Part of a small language model's weights.
Architecture: LayerNorm before each block, rotary positions, no biases in attention or MLP, untied embeddings.
MLP neurons of a small language model. Each row is named by its layer, matrix (up: input weights) and neuron, and shows model dimensions 0-191. Each number is 500 + 25 x the weight over its row's rms, rounded and kept within 0 to 999. Numbers have three digits each.
A block is one neuron, or neurons of one layer that tend to fire together. Before each block is what it responds to, as a language model described it from the Wikipedia text at the highest values.

Description: Common-word completion pieces
L3.up274:506514481511512465533532500524473496487505550511492470499469495489460509473460470487493515512476514539503476532491524471487497476521475437556486528500512504518504518521496474533498525436515544497479521477500460496472471491517487482555480489469509509484475515506524482540541550518506487526491471528480482502524509502487497485466517502547474471510510516514515506455501519465515485517421481517514486489480469463494498506501505475510489499514478495468481548478501492525469510497437490527494490519523460537518483553518487535501537488525528479484501547463500553467515515479541516498
L3.up572:527526507515497474524475511528450512520551500539507464470477508523532488517481474491503539515545458518488491525451498512491491475477488506547505534484472482517482510485465512472562523454523496496482508472490553514528503482567482434502501530493536508475477480517498501506503507465519524538517506499492509448487507513485495518507498569493517447517441496495467475491475510501533468501480483501520473505501534499490468488510500495556479487523505502470537464498488481538477569497478523514464529481481445478497518484484477500507519487513518506519516508458507500492512501481520504530

Description: Year final digit
L4.up386:516494495489485488567502500502522553453528506456490483470519492487535509461505502485461530467506526528484486472490516485529491546546536502511489507504492502469499497525536497511502501548539483529498524527453505485482512501493477456538524455525478512457488517507525455492479531479515513567547478490507482532518498482506466499485482545474478499498499507528521503458479468530480508481474530543481494515481475475513494483468468484487485542459485571497541480502532493536502499468499524532486493466516501468463495528478482469474514505482511507492504480485498444495511501507502519552
L4.up498:461527544465514526511506510541539513447484513517529461503529512515513516481517512478479470513542481524488493469507492492428531542490486513522530477527469487504519438486467477494505533517503457508471509503513514484483474482546506461517511494520485489474485489477525495489535510562472500530485464501539476486538488498505501495466533475460480505499488542494480522512513537484525481508542546484527478511512495517488464527484528452495485524468517486537486485495546428497512559477512496479459488495504502498443512495494506517496499502483502527527469498498477513517526503463463521509
L4.up583:528461530512541515490492463540502498482518472491499472473475451529510478484496530488522465534506498440462494469496512546511519471540495524554507498481508494533516522486522501482508488496496511474510490500497470492514497538550475471534516473500499491460474486475506463513504536502534537516511503457546513497546554466454475501478498506508475518485515493526491492512459473497535505508488516488519527497509465465512498532526503481491528568493493502506484497476543536507493463438526494506451491517477523459500522551483442485489497501480545479501496513492510508462475519471520527530
L4.up690:531506494503459485467524466511503521475460457477507528519493485504482521532496462541495475477489476481488415495453508492490495515508527490500475490467508515512537554446498518511491491453496426467509498473492501495486487535532468484496496556506483461521493479560486534458499496546479520509520503465531512534492567510488522502523536460515494503470512499531504500494501513510484461502463508516532493481536498497504477544486487455512477470506465504497523534513504485536495509519534505499505518545495540484507485485507479469489482484462533506472489507534486487506513496503543542488

Description: Mid-word completion fragments
L2.up112:522470493519480500558535518512514512474482503555482473520468539528503512489521475462466469505547451521482461547528523501497513496457516481463504513448489443489470511505490529495499511488497505484505511525496499542531523450472512495508527530445518503523512533515493459501490470523537504534543502534474509503502465528469470535455517488481466498488522507508531501485477479449505533491518499505476499520492488503466496458478541501533470481439464517521528505489487494511496513534525507480518473455523483508499484542512467503458486514540504484503509530522514487523527492509506479541
L2.up164:518502494478500482515499531519520523490508474505527492481510521539499545518473484485519479503488508489470487513439493461524504485533519486498485518467524518470501541515509512498505479463474506504513506494481461523567504464471475523487525529502505487534540458549505491490478515524495473465556484486453462546566491476476449536452513524526500482493539505504503519515492504499524508517527463507552550470507509448507468509497525499493506520513491439518517510491455466500463509524522510505504448500489475513521505491541516476535538486468506469456463521504490495487523514488468521503
L2.up228:504491508508535510538571516474502494510486512524525473513516497467481565487526510547482463481497497509469504545452515450515498488532474505485488471482498508472483525488485511505465473509498496486493551444466526529542539465458500532507507511488499497470543517501493513525511520516484490500492481457478477478483520480484488538471517495509510524478495509549549510462525488485491492518524455523505424518461476493478474472513502496508482565494506484528510506487494504512501525481447501484510509487511461522536478477546522533480486520538493539462513486475511445508511519514487503507
L2.up327:530461456529525490529475491505472508494535431449522516510506485496435549515512536479517510495499499491511520526467503551502521499495497484473483486459508516519520481514504487482463503483497487508557496529514514518537471509446463530519541513503495500499505484485531465518538490499500496487508460501472493444526519472497493519498508519458484512537527496520513531478524502508519437510498447542530477503517466501503518526471535538509463528477519477526483520511472532484542481460537475490515495474529527461514521477515484502505501465547512477515523546466474510485532509505496509512
L2.up449:485494477536506519555488509521451479544511472531521471457505547501491524514552490447487491496513565543527515506474522522511514496531504491475495497511477487499483476492492517489513478473498464532503474466519516527512512484456483531486541511525489499522508491538501525483497448539483482448530508491519551472513482500519500519481486524508506521467498452489522526504487523526500454506486506519531515477513500528524505453456549479493473523497480524542437462487475513450502455488514482494515533498525483473517483457482486500515475495555497472483502513489547484473515503495510491467
L2.up526:503516498543533476496470460505523525511516495503520486512536548492517540476470474492487505476506490502523489560517445551507494518451540482475479490534493537462488484486491501504476503465513518486477517522496507481529519456464486531482476514464521529487473558496504459519460489501499540534540484522458520467502475488467520514466507510457482460466507532513534534518495534489482490553525494518482503529499544481519502491503503512485478519493516444533505494501487493496527494489520503486471521453558508513532533476486509499482437481447470499500524511493499510524485467487504505527
L2.up713:458487499521515466493501482508505487505509467512493501488518522529458566518526497525461477503450495479470461502500515546511523444483467478487474494504534439515502509436485494554503523491534515500541485496472507485504482479493520524487481497492450541544520544471519514500469507534501497507456495481472507460511548509478461535519506540502481504475499497465462555493502529482517520516526493537488475529474496508517482525512499488488561503497502503505494500503502474525551492523480538527496473446472499511510543481538479493502506491490450501539501527487483502505540487497518531473
L2.up722:476489494525494584541509458469506478505524519528431538530512528494527451503466466493483522506501518500521471486507520498476477530499498499496438493494480506500470528512456513524526515476507536488510492452487519497445452461494493484531501522526510484482501471513462513496504468474518480491518551496504549519447511525478499521491487519475493473506493541508541479515471478485515531495528504511512524488510526489511476482518501485509481466536470517507514462537504550505452511513488562520525491499507532467483496535478480518500535526459469488454464511517508510488516491474510500523

Description: Word piece after initial s
L2.up54:517530453482548492473514487444439517500461506469505469491517520544487509499522506488521528489499501487497492498531503484511483419497477462495479516500493503518486507500506501488490472485513500498475464477496453525478545518585490490540506503521561474518525523476513534451518518514508523508480519535489480511510517511453496480532509456466524495536498501539555544509489505472530513507511502489433487488500485499494485489505476492507509482523526478447517461516480460510479470521483569499509495519502484516531523535480475501528509517459497518482485505481474518511474510505525505520
L2.up96:524543521513489476532488481478494469489467475520493462524508529514498505513518466484480490478513482485482510509511516486470520507516501496523471496512522506506431508479480498487517494443533489485542507489487499512516486525528525517498564503547514498521466543445519478507518516561496474533505464517475491514523510457497468529529503501509507478502413481521470507454509524461485516511438471492498527507545513490496518505518515463527515521479484475472526467521472524487488528507463463529548500516481483523532523493490530521479479497539480488444495527460484495536511500492515542480
L2.up183:514490503508515514477506487479477488455475488470487500536528455519516495534518496491518522489472485480454480481559525513489516512475494494517472510527511536514470528449476474498506506490491518457453428458511519472529514488551510506471520510498475511481540479493499513491484562518508505450501489498495474505539523530492495447495500470487503489509531559502516520487461483537506474559518478488487502506537510494538529544471490510467510492475512496457551506441505538474498501481497460518533479504500486505527485530494467499538511462510499488512514480519508498517516459542507550499
L2.up230:489460490495506473470536462534486524499462495519499484502513509542520469517514514480501481477527506482540505490547512480452499423507501465505503518479484476528480509544526456497513496463507520470525461482478480486493525457512522464516529516489505501544493508499503514508534528581528478461495502511503518521471495514473471482477500473505478504475493533504506501486541533513495559501479529461522499525509447489516508438531539492490499483510465475461511461477488495481470514550509512523522509533494471504512508515508488542512531530482507498461498450505455535518525508502497524528
L2.up265:490498484517480528515517516454434473500495509511514453507495497474466504470463498472525476485539437454511499486534473513493500486434512501525509487528545478515485519498509438498526511457517525486507507469443494476480550487514527489534475472492494507518525577517512496495502503526498500462501488545511506477550500451545479490490477486513484486553546494479521522480519505518536524469520500494506501479528449490525484490507513515519492448511510501498514512488476489503555488512490525531498478532504446516550490505497504501479507531529486489489508496490538504474490525541516497513
L2.up286:475505472537467526536491504492514510526426519542458477502488476522500464510473508490503511499519477534501459490504535477591472505501488507546500527505528504503493502506510513488508473504511538526479512470493520450489541486504512454507523506489514468511482539507497501474494519528485464484515486500478474530513479523486516485444508548489499558477461507492515532480484482535496481524505530503455485536514487457508519488499503502488508503516523502503502489522525449448448454497502552487500518498533457522493517536479489523474518518510485505502461537482529464488553533521524497509
L2.up316:481476482522518497494546493515511522528520509528515500503479507513528500523525444459537546531511462499459484495503530473492491532495484475524493567489505545546494481471499485538517515468472523465446448471493504471451556544494524506517529498520465490496506479516481503480483487534484470475491484463520473485518511483491494483460526536505481458481508487494521494497518531458484490544474523499520493484543483462487502484530506503455510501507516495487455526494483533521486506507477505529489516541549478517518496516497440516575480488508507492468511479490541510481522476511484510523
L2.up676:520522492530518485512499502523489487486455533520527498472469515515489542546514444482529510471478490490479444463525552483480529457500484497525487508474506482498536488478518500468500474461495521498500532475501516477499530488529542481465500532494529463512515546491512505483469541509512468478545493477508476536492461501525514541518517481508500511495461496565545496473503497479489487507438474493488495485569497478500532511478465447534545501452509514483494493514475507468462515533439511512531523486504462547497504498456503499510501493480521524495511509484529510492495505534483513507

Description: Mid-word fragments after prefixes
L3.up142:535481534506521497494559511536486489462469550541503495516464548488514572472487489491486491482512525531539543517496510551486505507489496478467459467480494512459488517497478519462467501506488485520477488495497498495471481510494493531502489467503470484509516500486519501510508483541526514493492434505506443483501500519493509523516450547473478492495471506503455502524500522507511480541496502537524504496488486520496480499507461539494518507471514544560524522507468491518484472498517428482500496501507511514483549475549504510459488533479496485484467491443516499524483558480499535501
L3.up185:471497496495509507473505498515549446477500465495520516511496543514502540477533482522493490519460461542533467508489503508493568541479441445508473528501495485532478507499501530553497508485505547488472514502485474545507491521483480516473482530437516478536511507482488450527510510479534486519473485533509502476495490494494519503502504511470495497476502510503492501514512527484497498499511523498478495491455484473485508473504509493491518487480463481534501483533537458514515448534563481514484477481528495509494501457549509520484492567545482518536532526451478487542494490487460481495

Description: Mid-word subword fragments
L3.up558:482481499472495531490501518467491490523537448495539529492521514487498447508485516519517510464469494474521508517479521558469476505513488497471482547494442517471504458425480492546472499470510511491474460520526514486535544537529526499528503482478503537511508529478499501489498519487521567484504487512524501463520521500533528483513490517500486478471509510484501489492506493522501516520513456484475489459552472500494515525498540542518536465481521508490458524474547493497460502484533500527499481476535543495480504504452539528479475484493535501500476467493500477484490558458490497508
L3.up603:527452504530459500471511475495513444530475508546477450493479491479494534486498500492498489464474511498500457525509514546467532519486515503520504488533476506483476492494458531518468493485519484501482482510505495512528524493473483525517468482521488466500501492520510504499480518470486527506524525483500513470502541501539524476495516513519469518476529460504552571492493505453480480489568504465467526479513484482548508478501554542535530497543521493495506507463516458502503501471493519485477437472532493497548484535500551518503509516490521501523505501464438483516538528491485500497

Description: Mid-word continuation pieces
L2.up25:456541504491541518483482505506509466525497493515570480486491525506493508525546513520458498525496472524511478451466538501476479492501513539467455460484530544452523498514489534522514466539469488466514467500510505516503482544524498499511498491491489466503475486519478503510547465487534515470516494493459491532500535486508544481527519514493512497505505455515465497488467512515455503482491543524501526458504499463478490498525500534508512483492506527471512513483505516497437542451503496516513516543485497502491481490480496476452434507490516514526514483538530477498518549495443523482
L2.up119:523453538529517516522507521490516510491504487494552530481501501499522486520513501516452467478531489509500520534485552512454478466465499515518478544493477477484545524500531494505492521484489517459519491481522494524522544553478539517498489495496507475517473492532516452475551524499504541472488500552465512476538494494524520503543529481501538520522512473501479512500511451499492504471496466524502484457488496494495483534513522519508480442489514501503508487512532520454469540488501484503486460483475491481454521445454511495466484539506545500511524504546469476488474461505458513473
L2.up302:489476491505494526486464536505513514502480489458516516493510498494508502516499492518472510506504508492521500477486539505513495527484472546482442506488527519504487483487487521546492472510492449460516481509518522454487523516490507511516463501509544502531491531506512555481509497507541499445494516513489520530525482561496498506530468468490499536508529478494483501455483457540487473496516477473503545478521498447453457531502521513543495484471521483452455533521469548502466472507513505515477534522497505500499467466451495491457530525483506533497488497530521546449503541490468553521
L2.up343:457489485475535534481486550469507513505532462463532485513537487527529458486520499480516495519530493505529501507531523536461447508529489477507474493532518510502506518497485509494498520525521499458492482525511491528524482506504516478541501508519474511576530545483552551483488508515532507438484459495506523491472509486453501493476472497481491478486499520504518519512486494496513457546526480458500492456505477462477503526492508509532496506500540493505484508507478542558464510491475472493537494540500541491491467525498479518508506469504443473522495488504453474518507548463486466512
L2.up507:484486499511523476528527524505549478486493491481515492519471503527490466556512487481478471474486486498535457475468499498492501516452464529498463487497498508469542521454526506496508532508489522481507519509478474481517512471559494477538523540503504507500509468495483496510509493519494488486474486494471520503457490457476575483530485522454511491513516483497497458520509541474499521490470531489526534475554538566498483497526537541525486482513530470457468495509514451489510536481506540500487454522508514496481462518494516456457486516525519503520476484506502519486534476532476552510
L2.up522:477484520487543520506500467451498460527557479461530460507513530480507447478532520488503509461527522486545524484479467480495478523519542512517510486526519491473520548529517493514479488499474521471519540525519510495467465543485478484540528504516522469524490519504538489500503506546485534471495516460511528476470489508475530509485499483502508505451548504500501489470504489541497513507470461492521484468505506490495509495491487526518486481516540437529486516472512485454526506465500506455522502512520520488490473534438506551467499494547508460519515461499494469467484505515483540487
L2.up538:491525511488542504553545489502507517506463485512520467485509504539502540537504507525464477513498479493520486481482520501444468446496487495520488502459516491527528464490520482538528503491467540519493462475498532472520503516515506525476523501453494485530496535513546494528497538512490486527494478476465467523556517494501557474523498517531570509495503516496449503494472527469515508456494505502554503495504507439505511498506480503480484429468532496461506527461472485503479522518492517512491475527518505494497471532465501484499533517481505495500522499496514454457513547493456499492
L2.up747:468477495492501499479488508545463545499499512489530488463480467516525491479454537491468497495490522477520507477472486512527544517521504549471469523527476471523487479472529520552490498533486501479503494517473456530543494490531465477481516538509506483526472490473495475441526446540497545504519510491526546490458486492491536568505522461464503529516538471496497528497499473492508481538533522511503506487524519487503530471567521521508515458451481509519499503462522468490484487487508483509479519519542547501479478495472484503478504507490543483474534492508478474479517522483490491523

Description: Final digits of numbers
L2.up26:472526460494476524522508505460480535486508540486486496515503547483504522491455510555487554514467493489512502509478488506543475520463530506528474507490508519502475463560478528509517552496467488481457539483540537536503494485519519495494472498506499488456483472544483465457501500534512528525513492498513516496490490500503495523480499479505499511485505529515505483522507495501491467545517476471531489476491482552506531471478511463521498465479424509495517499487481487542513475487524507519492537434487505522498496506464531501455488511448528500506477489508564498478464531503490453474
L2.up37:518480460498538492467511523484525513511491510487429505477495478486485492480503466504527528518504483492448511444501520516501522518547494440533509468512452494469513489538494513483521543515522523482518481544481523523491508519501478469530512486482507504529485474513499483494505497519510484461523494450512470542483507492511516447498457455488548462483497483463537497502499544531518520515523503493461523537490510451539468527542517513491481494520506491537481487496488464501480475480517547496532517478519483503486534477475493490440497541526496490524494523555486465469500523457520514516
L2.up87:554503485486486509500535488484470534498466505499519516465555498516486480501487518511536528541477509527437483496483543484493512495520488506557488486532509498505445489507465496509505498501513502516506516408517514509487496518492453508524513502530512510492498457523511485474561446485478503433499531458491533463509453510498506487499509466465485540499530517474484482493482499484476494498511500487473547492540509480486486558560488512519500501458501485513490500481518500519501490491525558521504462501495516481503521507491472469485481525462519528511469540484504500474529488519543465502
L2.up246:482503499494529487488498507497501530475507476486470481536484475519510466478488513490503512547500507495524484456489487508498493556574538471510450488541455503520492495531475489514510550478481495521506508478498512535536475532512523510494458517485507465526510497488524486442484505524525520519520497473540529477501507472496490506474506497493491506457517458492520515528515481529495484505502500544550523473487478441504547546535490522491513476516501471534490527481516496510498515461465522457511498493525540511431525491462517502501451474472486468522472512523535491474474561463473494494
L2.up361:502502499473459518504516549491521546473498480524487503454498509486516475452507471457503507541493529444494488453475503484558506489517465475484494487504469489527464491509482508517504510543475519539465539474542521507553483530496486490567498493520490534484499469509465482487521528484496536548474501484518479508478535525555482492481475525473524481516513522478518487551504557497505548491509516508496531521496463501443482489464488500515502513483464472501514463543471518490471463481489484500515510514525492548495486469526498455507477499503508522487479510459506505492516477541501508520
L2.up374:509475513534520513524480515507430474478515489490492476507497469488464513554525473467522515483451498498493472463505491534497472531523503544527467509486461495476525491479545493561534521481509512530534498487475497492500536535510513511485511486484526473482486496537493488462530470530528543446548535515492534472538473508520474452502481489509525530524523489521524509499509533524491491481496471505503539444486482470523495517498523502521496487490464538515539515495500493459505505454513466493508495489508498528509512522478532454491501508464441532473457462482493521472489516453507512508
L2.up739:479492493439507552494555469519490528516514507508483523512526551509459459484466526501502520483484504507533480487507486475529495463507500497532507528477506516543478497484481507494489582496510502481484518433496509510516549460520503446502566505484531502456567469500482477456480473481499512525514506492513520517515465492464501490523525467510479491520483497485503471548509499516497518536534474531482512503479527444519525496511490510510517506554466481520525520463527462472479490471475504497507476513505509529499510478472457519484497529508511499518472518487507491515459461509520503478
L2.up761:547516479507452558529490516466497509495484489505448519466548469494503521445472495519495509479510538483467511476504491521492496532531507498537497511486472497501482522494485493529534529495468457510493489477481530507534506491490498504527504534466502536525481481544536482486511520440483510467488521478529491501506530467538533515533499468495499515512496488478495492503479461505527506492549478504448514508546519450491473485529463521512521488516522498509510470494523467506472477496504512481508580468544477508475519505525491493491518512482492488502566475504477522466463449441521505503

Description: Year final digit
L3.up191:493483501519507508518520500487501520543525470509526470528493459496526494505524484506476482535478504486469496473513518510528509526489504491434489510509526505492509521472461500494519534483488474484478481544507452494460467454509456493487518488469484532465493499473510480474510486461503523521557491506554555531494492538483527507445489561509499501475532463537494477520491469474502506472537519485547451482501500473491487576490493493450524462469531495523528503490489505478502530533506514506509512504520486459491492496479537488525520517513481561512515500501454503497528522514529537531
L3.up585:502488495459522571489506439475529509530531489503505486501494506526538513473498520463504524481495499487511466504457517499488466499489557506466457470481478518490473479531493524531489462520476503452505557508533485498518492528493499511533539505483509527437489514483511476504460470509478530475542538525517571525508524510486483511477493523491492489435488528507501492531510489507488462460528485480525517505506497472519529547505500483484474503473463517532530496490501526491492493485539476517515480502467505467528541482507486484505516507497461558476530489512486494457483542489516479541

Description: Word-completing pieces
L4.up15:507443513549518508478477536494465486490470534492527526507526481523489447489500535457468518491493487534508448490488507540434479507501484534502485489528537446473506508502500488491497530510510499506541524521493526529508494506459521511535509452501498513517483442513507507519486524550537509495510476460519531478487508460495519489518515506499482500508547468525508499478525490531505502524506483532489522441491499489514554531557513538530487489452499527501470485457552488503489506510492491481522477500519519492487489534448492550463497485477519498488504477513513531457475540479504493482
L4.up63:497536485494525525512488497485504500530510462473519476463501499470498513485515511490487529507494522534448535466474492511514490525551459498502497492497471477529459517488505492496513479486526517509494523479518508487483467465480450540503494504458502565488490494537526533497571501511477517486530500477525526442505547489566527559499493517479481545454519444500473499488509460514509515478492500496474485465491486508481483521510468483509509441515539527499500473513511507497541512484487508492527516518501536481500530495450499434507481496460502503494448470510488505504526529476513508545
L4.up342:517471523533528519434528453508514496484516513477494490516513490517516472467546471480488517511518501494505476536450469489457482517540457452469492524492503504506498524486514506517515497498517510447524553485499514546483496498506474559549511457499495487507536455456515517501496513530462515480492449505529505472527519488524543486495495501510436499478521504506502492476548510467494519520499537514511506446516469509523514551509497496480481508529504474488479548507530501457503486497499505478499477528510561497508497507521484491514474555454520468486507500474499505496450485512460518509
L4.up664:462472499485502512490521497482487506460481473489519530495459476477520495491485456492479484514493499518528519480523555486472509554518480476525472461515497496511512518501503480513534466516498527511469533482463524510460488445492462504533545492502453528467468491545458458497484480497514499438511534490530538491505475519539505491484469504514487468507509502507498484516530470534481537523477460521506525499527497550484503541514505482497489500466450504477482485530532510508530492429507495491504502564527540522507508508544488494510494501466542536480561476504511509489487495541508479501